Weights of a small GPT-style language model, trained from scratch on English Wikipedia.
Training: 152M tokens, 9771 steps.
MLP neurons of a small language model. Each row is named by its layer, matrix (up: input weights) and neuron, and shows model dimensions 16-111. Each number is 128 + 32 x the weight over its row's rms, rounded and kept within 0 to 255.
Before each neuron's rows, "fires on" lists the tokens most often at its 100 highest values on Wikipedia text that the model never trained on. A number after a token or word is its count.

fires on: "ric" 37, " res" 30, " pop" 9, " prom" 8, " des" 6, " la" 6
L2.up231 [154 111 146 100 134 142 124 112 148 127 100 124 148  94 123 177 146 164 136  92 143 159  78 139 133  55 179  83 177 103 145 115 104  93 151  80  95 105 125 140 143 101 131 150 173 121 120 165 105 145 118  91 123 151 153 170  92 141 172  91 186 117 165 220 135 161 140 117  81 201 118 165 175 118  79 105 174 127 119 110 121 104  89 109 174  99 184 169 168 121 121 109 120 139 119 110]

fires on: "p" 21, "echn" 11, "pl" 9, "ent" 8, " profess" 5, "c" 4
L5.up23 [133  83 153 178 166 114  98 130 147 150  85 142 143 112 130 114 105  84  72 152 114 141 157 158 136  86 163  91 157 147  99 129 113 121 186 146 136 134 164 114 157 135 101 126 185 140 124 136 141  99 129 128 111 100 171 106  75 159 112 101  47 154  73 138 147  59  82 106 109 163 130 129 205  75 190 145 108  67 148  92 151 146 137  91  68 152 170 109 120  75 123  90 130 131 115  62]

fires on: "ic" 24, " en" 11, "it" 10, "ed" 7, " c" 5
L6.up382 [153 120 145  74 149 207  82 158 159  71 118 139 133 136 102 114 124 116 177 127  86  72 179  90 161 152 121 122 120  34 135 132 110 120 137  80 116 139  98  74 132 138  92  82 122 128 114 147  65  88 145 132 181 138 130  69 117 122 131  91  76 141 125 133 186 119  57 143 153 136  97  87 178 125 105 178 126 122 135 106  85 117 152 142 184 121 109  94 112 140  84 132 166  93 154 164]

fires on: " " 54, "en" 28, " as" 9
L5.up506 [191 172 193 151 164 132 148  97 117 111 126  96 132 165 173 154  62 109  99 123 113  89 155 114 132 172 130 178 115 108 153  85 126 140 146 147 125 167 141  77 159  96  81  81 116 157  85 143 150 144 173 178  98 195 121 111 140 154 133 122 109 155 154 162 112 116 132  75 118 122  98  90  91 125 113 148  93 166 104  85 108 172 183 102  80 142 166 158 175  80  94 161 237 127 180 108]

fires on: " h" 26, "enn" 24, " v" 14, "orth" 6, "ind" 5
L6.up392 [100 148  97  66 156 153  80 165 145  93 125 114 110 102 166 176 169  97  99 115 122 175 109 121 109 172 137 165 126 102 128 105 139  94 112 183  72 122 132 138 117 101 124 112 176 161  93 182 122  80 208  98 107 105 101 121 114 121 148 103 154 137 132  74 109 151 136 166 125 136 100 130 143  77 159  92 155 146 122 153 183 110 116 120 146 195  88 134 143 178 156 150 114 135  67 147]

fires on: " am" 23, " hel" 17, " em" 16, " prom" 7, " Am" 6
L2.up723 [182  52 165 149  58 132  93  75 137  65 115  53 159  95  99 126 101 149 120 142 127 143 157 119 128 166 148 206 125 108 128  91 113 135 107 135 184  81 136 110  86 148 183 132 107  36  88 101 115 139 153 135 160 204 200 156 179 106 112 128 129 146  70 174  79 164  99 116  61 122 139 150 109  75 105  97 138 143 152 122  63  88 100 130 144  56 140 104 117 129 135 128 110 183 124 161]

fires on: "," 27, "at" 12, "ile" 6, " and" 6, "il" 5
L7.up615 [ 87 132 151 149 153 146 126 187 166 179 165 161 166 118  96 151  82  96  97  56 110 109 162 156 175 166 114 111 159 157 147  79  77 136 122 120 115 158 145 161 150 185 107 169 137 148 123 122 128 186  80 112 114 100 126 102 149 100 115  81 164  98  99 147 130 108 115 171 163 131 105  95 185 124 155  73  97  96 119 128 156 170  84 134 159 103 188 204  60  95  75  73  59 136 143 163]

fires on: " w" 31, "-" 12, " s" 11, " " 7, "A" 7
L5.up399 [146  91 144 140 190 122 151 102 137 109 133  94  76 140 127 110  98 140 171 167 110 105 165  82 161 123 162 140 156 150 129 159  51 106 140 146 129 128 129 139 128  73  85  81 132 146 158 156 155 149 154 168  88 158 104 144 106 126 118 131 126 122 163 161 153 136  43 130 143 101 178 168 127 158 126 156 101 118 174 123 194 176 148 104  66 135 140 112  89 111  94 153 189 167 207  99]

fires on: "ult" 54, " feat" 20, "ore" 10, "icip" 9, "ction" 4
L2.up81 [120  85 190 151 138 151 123 172 135 149  95 121  40 118 127 134  89 154 104  82 183 108 133 105 115 117 172 126 124 115 116 125 104 155 130 132 158 131 121 140  93 121 129 161 140 126 151  87 127 168 179 205 133 140 151  55 120 198  92  95 116 119 154 189 212 130 140 153 105 134 128 139 144  50 120 160 131 123 164 101 103  21 155 111  65  97 104 102  97  91 113  90 153 115 109 136]

fires on: "," 39, "if" 12, "p" 9, "c" 6, "t" 4, "ec" 4
L5.up195 [127  91 144  84 122 157 187  81  96 142 139 142 128 173 126 131 160 172 158 171 161 107 113  74 116 160 108 129  73 103 112  80 117 118 119 154 107 151 167 148 137  94  68 122 144 119 151 115 110 108 114 121 106 132 181 153  86 127 127 177  92 170 124 144 134 176 161  98 107 137 174 216 157 131 107 177 116 102  81 144 167 143  93 137 121 132 175 144 131  96 130 118 141 129  98  81]

fires on: " " 98
L6.up56 [124 148 138 207 206 183 163 113  96  79  89 111 169 140 119 166 135 124  65 143 118 103 147 143 159 130 163 164 124  92 170 151  84 116 189 112 110 123 173 112 113 130 129 110 118 109  81  95 121  55 112 145  63 127 171 144  91 123 134 102 176 187 160 182 169 146  92 113 156 121  55 130 123 163 107 134 136 164  82 113 159 143 177 163 138  84 156 102 170 134 117 175 101 153 141 104]

fires on: " pro" 37, " h" 13, " Pro" 10, " v" 10, " med" 6, " house" 5
L2.up6 [107 109 124 128 124 120 126 116 172 106 104  71  76 170  77 131 162 108 146 162 109  74  85 164 113  67 115 147 118 153  68 120 137 151 149 128 115 118 125 184 121 120 156  99 126 184 112 111 182 183 171  70 103 206 110 119 145 121 100 146 125 125 114  95 121 157 135 161 123 149  84 112 101 116 156 210  88 114 179 121 146 148  89 112 131 149 128 120 141  78 143  77 130 114  85 159]

fires on: "c" 29, "or" 25, "in" 17
L6.up842 [ 85 120 109 105 113 104  77 139 194 122 168 109 114 111 156 120 109 128 150 104  84 117 136 137  73 164 113 192 126 158 146 141  97 144  77  29 128 145 204 171 167 146 160  94 126 125 181 151  99 149 184 131 117 101 115 111 144  77 160 136 129 171 135 155 115 141 157 132 137  99 110 170 124 110  76 138 132 104  98 128 116  83 113 150 126 151 132  98 122 139 103 111 105  75 127 107]

fires on: "if" 31, "ow" 14, "ev" 11, "e" 6
L2.up404 [109  95 128 102 187 133  90 110 167  62 168 124 158 132 122 175  95 110 127  99 106  83  46 160 128 115 136 125 120 100 151  85 154 164 118 135  99 160 124  97  66 207 132 142  92 111 140 118 236 137 122 157 140 101 141 185  72 158 104 134  91  89 137 126 120 107  61 121 174  98  91 181  94 134 171 129 119  84 162 115 143 147 141 134 151 163 145 111 114 119 157 143 145  99 127 182]

fires on: " en" 40, " Ad" 33, " En" 24
L2.up178 [143 139 140 200 119 190 169 165 122 128 115  83 124 137 128 154  71 111 120 122 130 117  95  68 201 152 150 155 137 151 105 143 148 136 145  92 121 152  59 105 159 126 114  91 109 108 160 132 187 159 140  88 148 148 130 162 121 125 121 160 145 126 131 115 182 140  97 120 115 200 117 184 171 159 113 155  99 166  99  96 171 136 139 184 141  90 162  79 118 125 115 177 211 153  79 134]

fires on: "oc" 62, " par" 12, " Par" 12, " Loc" 9
L2.up688 [126 142  79  89 137 117 148 157 121 141  97 111 141  84  93 137 118 178 161 137 150 107 136 107 140 113  94 124 158 176 154 130 156  93 154 152 103 128 139  97  85 150  55 125 190 157 108 145 131  93 107 176 120  94 168 108 121 133 129  84 148 153 140 144  98 188 139 114  99 162 143 176 155 103 127 124 112 168  98 126 102 186  97 112 163 159  89 121 135 114  98  48 110  46 118 103]

fires on: " o" 25, " ro" 17, " sub" 13, " desc" 9, "pt" 8, "ig" 6
L6.up94 [ 86  71 130 144 149 150 145 183 104 112 148 169 157 106 154 131 137  95 138 154  64 200  79  72 157 118 146 168 175 114  95 195 120 128 114 170 103  77 157  39 139 174 195 122 104 104 125 175 132 129  99 134 132 104 118 112 130 133 128  72 134 123 107  77 119  52 138 138  87  71  81 159 138 151 173 123 174 146 155 151 111 111 128 117 111 134 159 103  90 149 146 133 180 127 136 215]

fires on: " v" 22, " f" 16, " al" 11, " a" 8, " in" 8
L7.up373 [107 129 158 124  93 101 160 114 110 115 161  93  94 135  92 150 164 140 117 115 142  68 110 148 140 164 142 147  92 114 130 104 151 146 169 161  86 111 138 156 122 123 105 158  63 201  57 141 112 139 176  79 168  96 112 114  97 221 160 132 123 139 100 102 166  97 120 116 114 154 128 154 106 100 123  78 125  80 132  85 197 117 115 135 156  98 103 153  90  98 117 110 102 105 130  75]

fires on: " F" 22, " W" 9, " A" 8, " f" 8, "p" 7, " He" 7
L5.up389 [128 149 189  89 141 117 133 144 121 142  80  79 118  61  84  91 182 144  89 172 139 106  91 146 131 123 103  73 116  72 128 103 149 165 111 125  95  95 177 161 135 145  91  91 117 118  74 120 156 129 106  93 123  90 143 159 160 166 116  78 124 202  94 112 119 163 144 139 118  82 141 105 179 159 155 104  99 139 124 136  84 191  99 135 170 106 146 117 126 126 221 181 116 133 156 142]

fires on: " /" 26, "ant" 15, "ist" 14, " dep" 11, " mi" 10, "T" 7
L5.up381 [160 125 137 104 100 122 133 143 135  84 131  72 108 138  93 108 122 134 162 176 140 179 125 111 128 124 152 134  90 129 144 117 153  70  92  99 140 135 113  61  97 135 134 181  88 107 188 142 120 197 124 129  98  98 127 128  67 105 153 149  90 131 144  70 122  96 173 157 160 107 142 138 166 121 113 123  99 147  84 115 109 123 154 120  84 165 109 129 114  98 149 170 100 116 125 202]

fires on: "," 39, "il" 15, "at" 12, " " 8
L6.up565 [136  98 111  89 117  72 140 127 152 111 150 129 138  88  99  95 148 156 116 138  96 138 137 112 162 236 128 108 108  97 127 115  83 112 147 140 115 163 137  92 115 134 114 161 175 126 123 146 134 173 184 114 129  99 137 183 147 122 114  52 161 171 142 154 141 132  93  91 197 145 119 150 130 141 129 175  92 145 106 109 116 170 147 130 112  85 162 173 118  36 104  73 103 128 168 141]

fires on: "in" 24, "er" 22, "ac" 18, "i" 11, "re" 5, "ic" 4
L5.up95 [136  79 157 116 116 111  62 135 175 161 140 124 153  95 129 116 156 104  99 181  76  94 137  68 149 116  77 142 131 118  85 158 140 154 108  91 139 168 139 116 175 149 102 113 172 130 140 104  84  84 166 146  82  96  95  74 113 167 134 104 142 209 144 142  68 141  61 188 133 145  90 179 132 118  88 203  84  99 105 152 153 156 162 149 110 130  95 163 121 107  81 139  93  81 111  80]

fires on: " ch" 14, " con" 14, " k" 12, " of" 7, "." 6, "on" 6
L7.up211 [152 123 105 150  59 113  72 164 144 122  97 123 142  81  88 122 108 152 106 190 120 101 106 165 129  82 122 126  95 128 119 135  78 116 148 100 112 102 107 194 111 104 126 131 127 113  83 170  83 119 194 164 169  92 119 122 149 174 113 102 117 135 153 200 171 120  97 112 137 125 180 105 179 133 120 185  99  65 120 121 163 148 154 146 199 112 102 159 173 144 104 126  80 102 108 123]

fires on: "and" 15, "k" 10, "v" 10, "on" 9, "al" 6, "n" 6
L7.up594 [146 176 157  39 170 116 136 162 141 147  99 178  86 165 161  98  89 120  93 177  84 136 130  90  82 150 124  88 136 121 156 161 115 111 157 108  88 135 131 121 161 112 168  99 125 138  98 126 124 137  98 142 110 145  93  72 118  65 181 139 104 112 158 128 149  92 152 112  97  80 158 156 139 134 143 149 123 156 110 128 149 135  89  97 135 106 146 107 116 180 137 109  86 116 143 109]

fires on: "ic" 28, "en" 13, "y" 10, " w" 7, "ze" 7, "le" 5
L7.up73 [114 134 211  91 141 202 121 101 124  64 202  71 169 139 128 136 148 139  92 176 133 136 134  78  98 147 113  75 118 135 121 101 146 117 143 176 159 147 122 165  93 130  91 126  83  91 116 179 167 127 125 110 144 160  63 192 160 165 123 164 109 166 102  91  90 135 168 150 139 218 179 131 111 114 139 141 175 146 152 159 110  83 174 114 176 123 129 106  86 128 105 132 132 145 125  81]

fires on: "e" 19, "y" 14, " in" 9, " a" 7, "or" 6, " s" 5
L7.up131 [ 79 160 144  95 122 161  52 169 107 125 137 133 184 102  73 172  89 135 102 156 121 108  90 118 109 168 100 134 130 169 167 118 165 182  87  86  82 124 172 141 181 126 115 140 167 129 204 119 118  92  92 166 127  62 149 132  55 125 140 139 125 165 108 163  36 135  98  57 141  92 141 157 122  90 120 101 146 183 131 145  89 126 129 107  90 123 145 165 120 105  88 189  58 122 115 143]

fires on: "," 20, "ia" 14, "ra" 12, "ri" 5, " York" 4, " and" 4
L6.up356 [140 156 150 112 173 146  83 156 153  96 117 170 121 161 164 110  82 180 195 111 100 113 117 180 159  98  98  98 121  95 189  82 177 161 182 142 152  99 170 137 147 125 132 115  83  92  55 146 167 188 153  75  91 131 112 135  87  79 128 106 142 118 108  82 196 113 139 148 114 134 126 124 129 172 184 181 123  99  93  92 143 103  79 151 104 118 165  89 140  89 161 156 112 144 132 124]

fires on: " " 44, "es" 9, "ad" 6, "1" 4
L6.up755 [118 121 119 114 162 192 142 119 112 137  75 161 129 104 145 180 131 157 105 124 125 157 111 125 128 183 158 167 171  50 105 105 142 111 115 148 115  66  77 101 122 124  87 144 119 102 137 110 178 101  96  50  92 137  70  82 176 140  94  89 123 126 114 112 114 127 209 138 107 112 136 143 117 173 143 146  99 154 139 153 191 124 129 177 147 123  92  99 163 157 141 157 174 223 121  67]

fires on: " re" 86, " det" 6
L2.up350 [139 139 135 125 151 125 118 157  94 122 160 148  49 106 138 160 108 141 137  93 169 129 111 145 120 158 187 142  86 154 182 136 121 199 130 124  94  42 115  56 178 134 116 177 169 128  93 173 100 120 133 163 122 118 138  60 115 168  70  99 125 142 147 149 111 116 126 127 131 129 115 143  83 171 149  65 114 108 131 144 101  84 102 159 169  32  98 155  75 141 187  73 134 109 125 115]

fires on: " " 22, "her" 8, "aw" 8, "ad" 8, "ant" 6, "om" 6
L7.up563 [119 103 176 131 111 130 135 180 124 141 120 135 132 154 146 120  84 151  95 146 133 160  99 145 123 101 146 136 104  72 178 124 161 125 119 192 111 128  59 111 134 113 129 160 102 144 122 148 178  91 153 120  99 219 102  98 149 127 103 145 139 162 150  53 123  49 199 128 128  72  96 157  82 123 111 107 164  91 193 104 108 162 123 131 180 121 101 129 183 117 152 201 128 134 115 111]

fires on: " ty" 17, " med" 15, " hel" 12, " em" 10, " sup" 9
L2.up431 [172 150 120 125 120 146 157 118 140 126 167 106  89 143  89 137 121 129 116 169 128 146 155  63 159 187  98 134 124 117  82 143 124 154  98  85 133  63 167  92 134 129 201 121 161 154 103 145 115 176 105  82 139 144 151 160 169 134 140  87 138 173  45  82 100 123 143 167  94  69 139  98 152 108 136  58 128 100 165 135 137 120 127 109 107 132 194 114  91 106 110  82  92 140 200 116]

fires on: "–" 37, "ant" 24, "ess" 9, "ist" 8, "ter" 4, "her" 4
L6.up116 [122 114 159 137  85 164 157 138 108 101 107  69 104 153 144 167  70  96 113 105  92 147 152  97  75 117 138  93 162 109  97  87 156  91 139 120 133 112 155 166 134  77 113 226  90  94 152 106 169 133 146 122 132 134 107 118  95 155 153 224 192 178 130  52 102 139 153 109 149 106 109 146 113  98 101 130 115 156 121 158 122 130 178  51 115 109 123 154 109  98  96 176 111 128 109 145]

fires on: " e" 35, " ph" 22, " pl" 22, " Ph" 13, " Cor" 4
L2.up227 [169  95 167 121 117 101  24 158 160  95 138 144 112 147 130 140 152 104 135 127 133 164 136  92 143 118 169 140 126 126 136 110 176 102 126 128  62 138 104 159 114 135 200 151  87 139 128 106 113  80  99 125 115 119  93 123 135 105 111 157 149 167 106  31  86 159 110 173 126 147 120 131  81 112 140 125 117 132 168 106 120  86 180  77 133 205  83 120  99 115 121  35 116 145 151 122]

fires on: "ric" 50, "op" 43
L2.up209 [179  96  86 180 148 152 143  79 166 124 143 105 128 147 168 179 113  92 111 128 194 191  87 133 143  95 122 141 107 130 125  97 108 120 141 114  50 154 132 178 126  91 109  93  93 184 131 135  80 162 117  73 143  63 133 158 127 171 159 127 190 114  79 140 114 182 116 100  89 175 143 180 184 129 109 107 146 113  94 102  99 134 106 151 146 137 206  88 120 123 154  95 113 100  81 109]

fires on: " h" 73, " H" 14
L6.up696 [122 136 107 108 142 159 148 197 167  41 130 128  40 107  75 165 150  96 162  99 119 194 126 149  80 119 111 129  97 154  50 101 168 173 107 171  33 143 102 162 160 152  84  64 137 147 139 115 131 109 174  63 170 162  92 157 144  95 125 127 122  84 128 173  93 139 148 183 137 153 108 174 163 158 196 141 122 102 166  96 114 209 126 126 113 151  92 130 162 135  94  90 126 139 141 155]

fires on: " n" 27, " s" 19, " In" 16, " S" 10, " a" 8, " inv" 6
L7.up230 [146 115 143 152  95 120 111 150 180 124 149 121 105 142 157 124 107  78 124 133  64  87  74 112 123 126  77 171 112 106 140 145 107 110 157 160 131  93 157 133 112 156  98  78 123 102 170 135 114 153 210  84 126 140 104  63 159 163 136 157  91 158 113  90 174 149 119 167  81 148  88 153 158 148 120 136  96 128 165 150 134 131 144  40 106 159  95 129 142  90 173 164  78 116 167 169]

fires on: " en" 40, " En" 27, " ab" 21, " Ab" 6, " Mon" 4
L2.up590 [153 138 122 149 118 176 144 181 139  79 114 100 123 180 141 130 141 103 119 108 115  70 105  93 142 150 117 108  63 150 153 187 156 116  99  59 135 112  85 193 143 178 133 135  70 104 126  90 168 104  86  58  99  86 124 116  74 162  97 123 124 197 145  98 132 141  58 145 141 181  99 160 166 166 106 128  58 183 143 132 160 164 151 211 161 119 138  85 116 104 153 128 185 151 101 137]

fires on: "et" 18, "t" 15, " s" 8, "al" 6, "e" 5
L7.up668 [ 93 178 160 156 189 206 113  89  69 121 122 101 170 155 152 105  98 149 109 147 125 156 129  71 119 180 127 128 121 138 137 105 127 184 101  94 170  60 177 112 143  75 105  84 128 142 107 172 114 134 144 120 144 126 128 136 161 147 123 121 146 108 151 100 114 116  91 124 112  94 128 191 116 137  86 153  93 134 113  99 130  89 154 130 142 143 131 122  40 121 178 106 153  98 149  97]

fires on: " h" 50, " f" 28, " th" 6
L2.up190 [ 90 129  99 111 117 135  96 145 126  96 152  92  35 170 139 130 118 167 122 126 109 114 130 185 111 124 142 104 101 210 132 130 147 134 113 173 129 164 119 133 167 191  98  89 115 115  81 156 120 184 156 132 121 110 124 160 129 134 119 141 110 153 137 101  93 118 129 155 104  88 124 100 171 128 116 123 124  88 173 125 108 149 114 160 166  93  91 158 144 120 113 144 187 118 125 193]

fires on: "v" 24, "re" 20, "e" 16, "r" 11, "or" 8, "i" 5
L7.up260 [109 135 147  98 145 127 138 163 179 210 131 135 115 129 146 147 134 159 124  97 142 153 171 122  98 158 149  95 111 107 146 127 180  84 101 181 121 146 143 121 165 112 176 147 131 144 168 181  60 104 142  79 135  72 104 109 110 123 115  84 176 141 130 123 119 147 127  83 128  51 166 165 120  74  87 169 186 150  95  83 128 163 134 100 124 109  96 168 180 127 161  82  84 117 145 136]

fires on: "p" 22, "20" 17, " Comp" 13, "l" 11, "t" 9, "h" 6
L6.up451 [157  89 145 142 165 109 155 137 144 131 147 101 105 145 132  89 105 147 135 169  77 123 104 117 130 121 149 106 133 105 128  69 116  95 135 113 179 110 163 146 116 124 117 184 128  89 129  93 152  68 151 132  79 157 156  97 166 188 125  77  97 140  65 164 151 122  61 181 159 149  96 164 188 157 156 158 100 166  94 135  96 137 164  95 150 109  83 130 133 110 168  87 187 140 123 165]

fires on: " and" 45, " a" 14, "," 13, "-" 5, "or" 5
L7.up420 [162 163 161 179  76 135  92 139 158 119 101  88 136 193 130 124 165 112 136  70 159 126  96 166 112 123 152 125  35 131 135 158  76 126 145 149  57  82 106 154  78 132  76 110  65  80 175 112 154 134 114 131 103 113 162  94 130 120 116  79 117 146 168 147 127 155 177 143 172 125 164 113 116  88 105 167 200  86  89 133 166  57 170 115 101 117 194 158 122 111 146 158 107 120  90 105]

fires on: " re" 100
L2.up494 [ 97 118 127  89 142 125 117 183 182 179 102  73  83 122  90 103 134 151 145 111 104  72 115 165 178 181 196 106 135 114 196 137 127 195 113 147 156  97 102 133 176 105 134 135  82 151 114 128  78 144 176 153 108 144 134  70 156 106  75 105 138 121 131 159 100 171  85  72  95 105  96 154 141 216 134  68 112 158 158 137 116 124 119 156 119 168 138 179  89 126 150 112 168 105 155 127]

fires on: " re" 25, "im" 16, "amp" 6, "c" 5
L5.up11 [120  90 170 114 177 168 126 183 160 160 130 152 170  86 149 105 152 158 120 129 159 149  49 142  88 134 138 131 112 115 148 100 141 168 152 111 113 103 152 120 139  78 139 139 174 178  67  98 156 143 134  79 157 153  64 136 128 122 146  92 137 100 131 192  76 126 158 151 188 120  85 149 132 152 164  93 178 111 185 141 109 140 103 114 143 158 116 154 115 157 137  81 137  79 103 139]

fires on: "ic" 30, " oper" 14, "it" 13, "et" 7
L5.up574 [130 128 147  91 132 128 141 130 118 175  92  96 121 114  94 192 182  93 119 123 141 111  95  94  78 121 106  95 123 114 128 105 119 143  89  93  91 170 122 149  80 147 149 176  67 129 121 118 124 121  78  74 139 136 109 134 163 123 131 104 139 170 137 185  88 175 110 133  91 128 123 112 141  73 120 169 118 124 122  94 140 161 121 122 169 136  62 147  97 135  90  98 177  95  79 162]

fires on: " ed" 14, " det" 11, "}" 11, " /" 10, " election" 7
L2.up3 [134 140  82  89  86 111 150 145 149 102 150 138  88 157  79 146 104 119  97 130  86  81  72 141 147 148 171  86 110 125 137 117 111  88 157 141  78  97 125  86 113 144 159 214 150  75 123 126 159 112 160 194 150 111 138  93 101 123  99 149 121 100 135 139 116 134  69 129 174 109 137  90  37 124 145 168 145 138 172 132 162 121 159 128 110  40 158 103  98  93 176 136 119  67 158 166]

fires on: " ph" 22, " inst" 15, " var" 14, " Ph" 13, " ar" 11, " soc" 9
L2.up43 [172 160 156 174  98 118  98 130 106 138 120 138 127 159 183 184 145 131 159 124 143 166 166  84 145 111 156 110 108 105 143 151 160  95 163 131  69 135  28 189  75 140 158 118 145  70 101 118 114 126  81 143 152 125 137 111 162 120  54 127 101 110 109 124 160 170  98  75 155 186 130 137 101 102 186 136  97 107 198  86 137 135 149  95 137 204 117 104 126 119  53 150 146 158 131 155]

fires on: "en" 20, "p" 18, "rop" 11, "h" 9, "ec" 9, "el" 8
L6.up758 [124  48 119  83 135 176 171 115 138  62 150  96  96 157  98 104  66 171 112 117 160 148 109 122 110 169 147 131 105 131 107  96 143 145  93 128 160 107 119  90 146 130  85 153  99  86 113 103 162 110 178 176  90 139 178  91 161 178 131 139  45 130 119  90 129 171 129 120 165 119 132 141 163 159 131  95 115 139  87 128 140 105 104 153 106  96 115 132 156  89  90 153  97 118  81 120]

fires on: "." 56, "e" 14, "enn" 13, "a" 5, "on" 5
L5.up349 [121 117 113 190 131 134  77  91 156 116  99 123 137  69 145 153 135 151 113 139 161 108 139 127 112  80 176 116 164 139 118 188  36 144  71 122  63 118 136 166 131 141  90  77 137 140 140 136  85 135 125 135 147 164 223 165  94 109  77 138 156 130 142 109 146  84 124 167 101 109 119 169 185 133 135 164 153  65  82  87 204 185 147 172 180 147  71 120 105 164 129 144  84 139 155  76]

fires on: " o" 47, " sub" 19, " Ag" 9, " ac" 9, " rece" 8, " sy" 7
L2.up625 [ 59 124 134 100  98 197 122 163  68 140  78 106 135 156 162 108 159 108 146  76 123 108 149  99 140 109 128 127 146 121 140 166 111  98 139 159 154 105 133  82 148 109 135 151 140 117 142 206 101  83 144 116  98 125 118 134  88 106 105  98 145 191  98 110 142 182 116 123 123 143  97 136 120 106 139 162  93 188 149 165 100 124 155 151 126 184 174  69 136 157  55 115 173 121 141 200]

fires on: "," 29, " the" 11, "-" 10, " app" 9, "'s" 8, " \"" 8
L7.up824 [122 143 128  98 119 181 105 113 129 152 142 112 134 181 127 105 138 132  65 123 138 142 100 125 102 200 184 106  82 183 155  90 147 127 160  91 128  91  98 144 118 122  91 137 122 117 180 126  90 134 148 153 151  81  93  73 117  80 130  71  38 122 179 153 115 121 168  89 170 200  70 153 112  71  97 106 115  83 156 146 172 139 162 117 142 140 155 150 125 148  98 120  87 140 124  89]

fires on: "ic" 32, "it" 9, "op" 6, "," 5, "le" 5, "et" 5
L7.up689 [152 172 120 117 169 157 157 121 166 104 100 101 113  98  43 157 147 160 148 142  94  85  95  47 110 120 170  82 120  42 151 113 120  85 128  99 149 150  82 114 111 128 112 103  84 139 108  84 132 131 100 104 190 119  72 183 123 174 135  94 142 107 156 140  82 124 138 155 139 150 147 182 134 118 160 199 135 132 102 177  55 157 131 104 164 132 115 106 145  71  84  91  92  84 102 122]

fires on: " s" 34, " \"" 15, " inv" 14, "arg" 11, " S" 8, "im" 4
L6.up566 [163 127 187 134 131 142 125 125 144 114 153 132  93 127 152  97 104 122 107  87  82 101  99 181  96 170 130 113 149 141 138 115  90 131  84 140 112 125 175 132 142 149  84  66 119  76 164 137  99 129 190 109  93 110 116 137 162 160 134 105  96 125 159  78 154  87 118 160 122 130  82 155 112 131 127 135 121 172 151 111 165 187 102  50 205 105  91 119 123 119 120 159 129  87 187 153]

fires on: " fl" 31, " col" 19, " Fl" 18, " sl" 9, " head" 8, " class" 5
L2.up827 [186 126 175 145  70 112 144 108  67 129  96  93 147 180 119 112 131  62  83 124  94 160 113 147  81 134 136 113 146 122  86 161 112  68 122 113 119 206  74  83 114 137 168 115 128 168 149 143 136 171 133  92  80 109 149 158  98 145 121 120 134 142  92  78 126  80 171 105 115  96 148 156 115 142  90 115 167 118 120 153  92 143 157  39 194 133 135 116 149 151 163  83  76 113 119 144]

fires on: " of" 21, "-" 9, "T" 8, " U" 7, "D" 6, "E" 6
L7.up243 [118  79 141 142 116 101 136 151 137 117 157 139 138 121  90 130 165 157 131  73 118 120 127 152 109 115 129  62 115  88 112 110 171 110  94  56 173 121 152 106  74 114 162 125 116 141 172 154 108 188 126 171  97 178 183 123  86 110 180 147 183 154 158 137  89  84 119  98 157 147 106 151 166 102 138  84 120 153 138 168 102 142 106 182  94 110  95  99 118 124 159 134  69 136  74 148]

fires on: " fl" 31, " Fl" 22, " mov" 19, "fl" 18, " add" 10
L2.up609 [219 131 123 148 122 123 140 130 111 136 126 110 124  94 133  94 155 129 110 114 145 214  88 148 169 132 106 118 149 127 136 114 105  57 129 123  94 118 109  93 102 176 130 134 147 173 136 144 113 119 117  90 100 116 170 155  94 112 125 143 110 169 113 149 115 149 152 120 116 142 172 176 142 185 128 115 124  90 160 139  81  20 130  88 123 131 108  71 102 156 169 149 119 103  98 176]

fires on: "e" 47, "et" 10, "ett" 8, "el" 7, "ep" 6
L6.up28 [ 84 146 139 115 148 191 160 100 121 177 110 138 108 183  95 145 133  92  61 176 137 128 198  97 102 122 158 105  90 113 152 128 167 118 105 160 122  80 145 131  98 133 104 117 160  89 150 126  92 131 143 139  80 139 127 133 186 125 122 118 129 106 193 109  89 131 110 132 108  52 140 143 142 106  54 115 148 133  96 180 116  94 157 118 127 137 153 103 105  74 193 173 151 131 173  90]

fires on: " en" 32, " Ad" 27, " En" 25, " Car" 9, " ad" 4
L5.up773 [145 135 108 204 135 133 171 200 108 131 146 122 181 205 123 181 156 105 105 144  86 173 120 100 158 196 126 170 178 144 118 124 158 205 110 115 100 152 112 168 123  97  73 119 110 127  91 133 110 129 126 106 130 157  93 172  78 125 100 154 125 137 216  44 153  70 114 134 119 176 114 161 115 153 111 146 137 130 104 131 117 126 157 141 167  85  90 124 122 121 114  73 187 175  89 127]

fires on: "," 77, " who" 5, " it" 5, " and" 4
L5.up812 [ 73  95 129 119 107 180 136 149 168 159 136 147  72 116 158 175  64 135 168 116 144 135 121  85 138 169 124 182 164 151 147  95 133 125 126 137 120 101 140 125 134  87 128 146 109 115  92 103 122 179  76  74 102 143 181 132 148  46 100  98 114 147  92  80 143 118 171 117 129 170 124 107 121 102 109 116 106 131 139 117 151 131  69 168 163 103 148 126 135  77 128  84  92 106 112 121]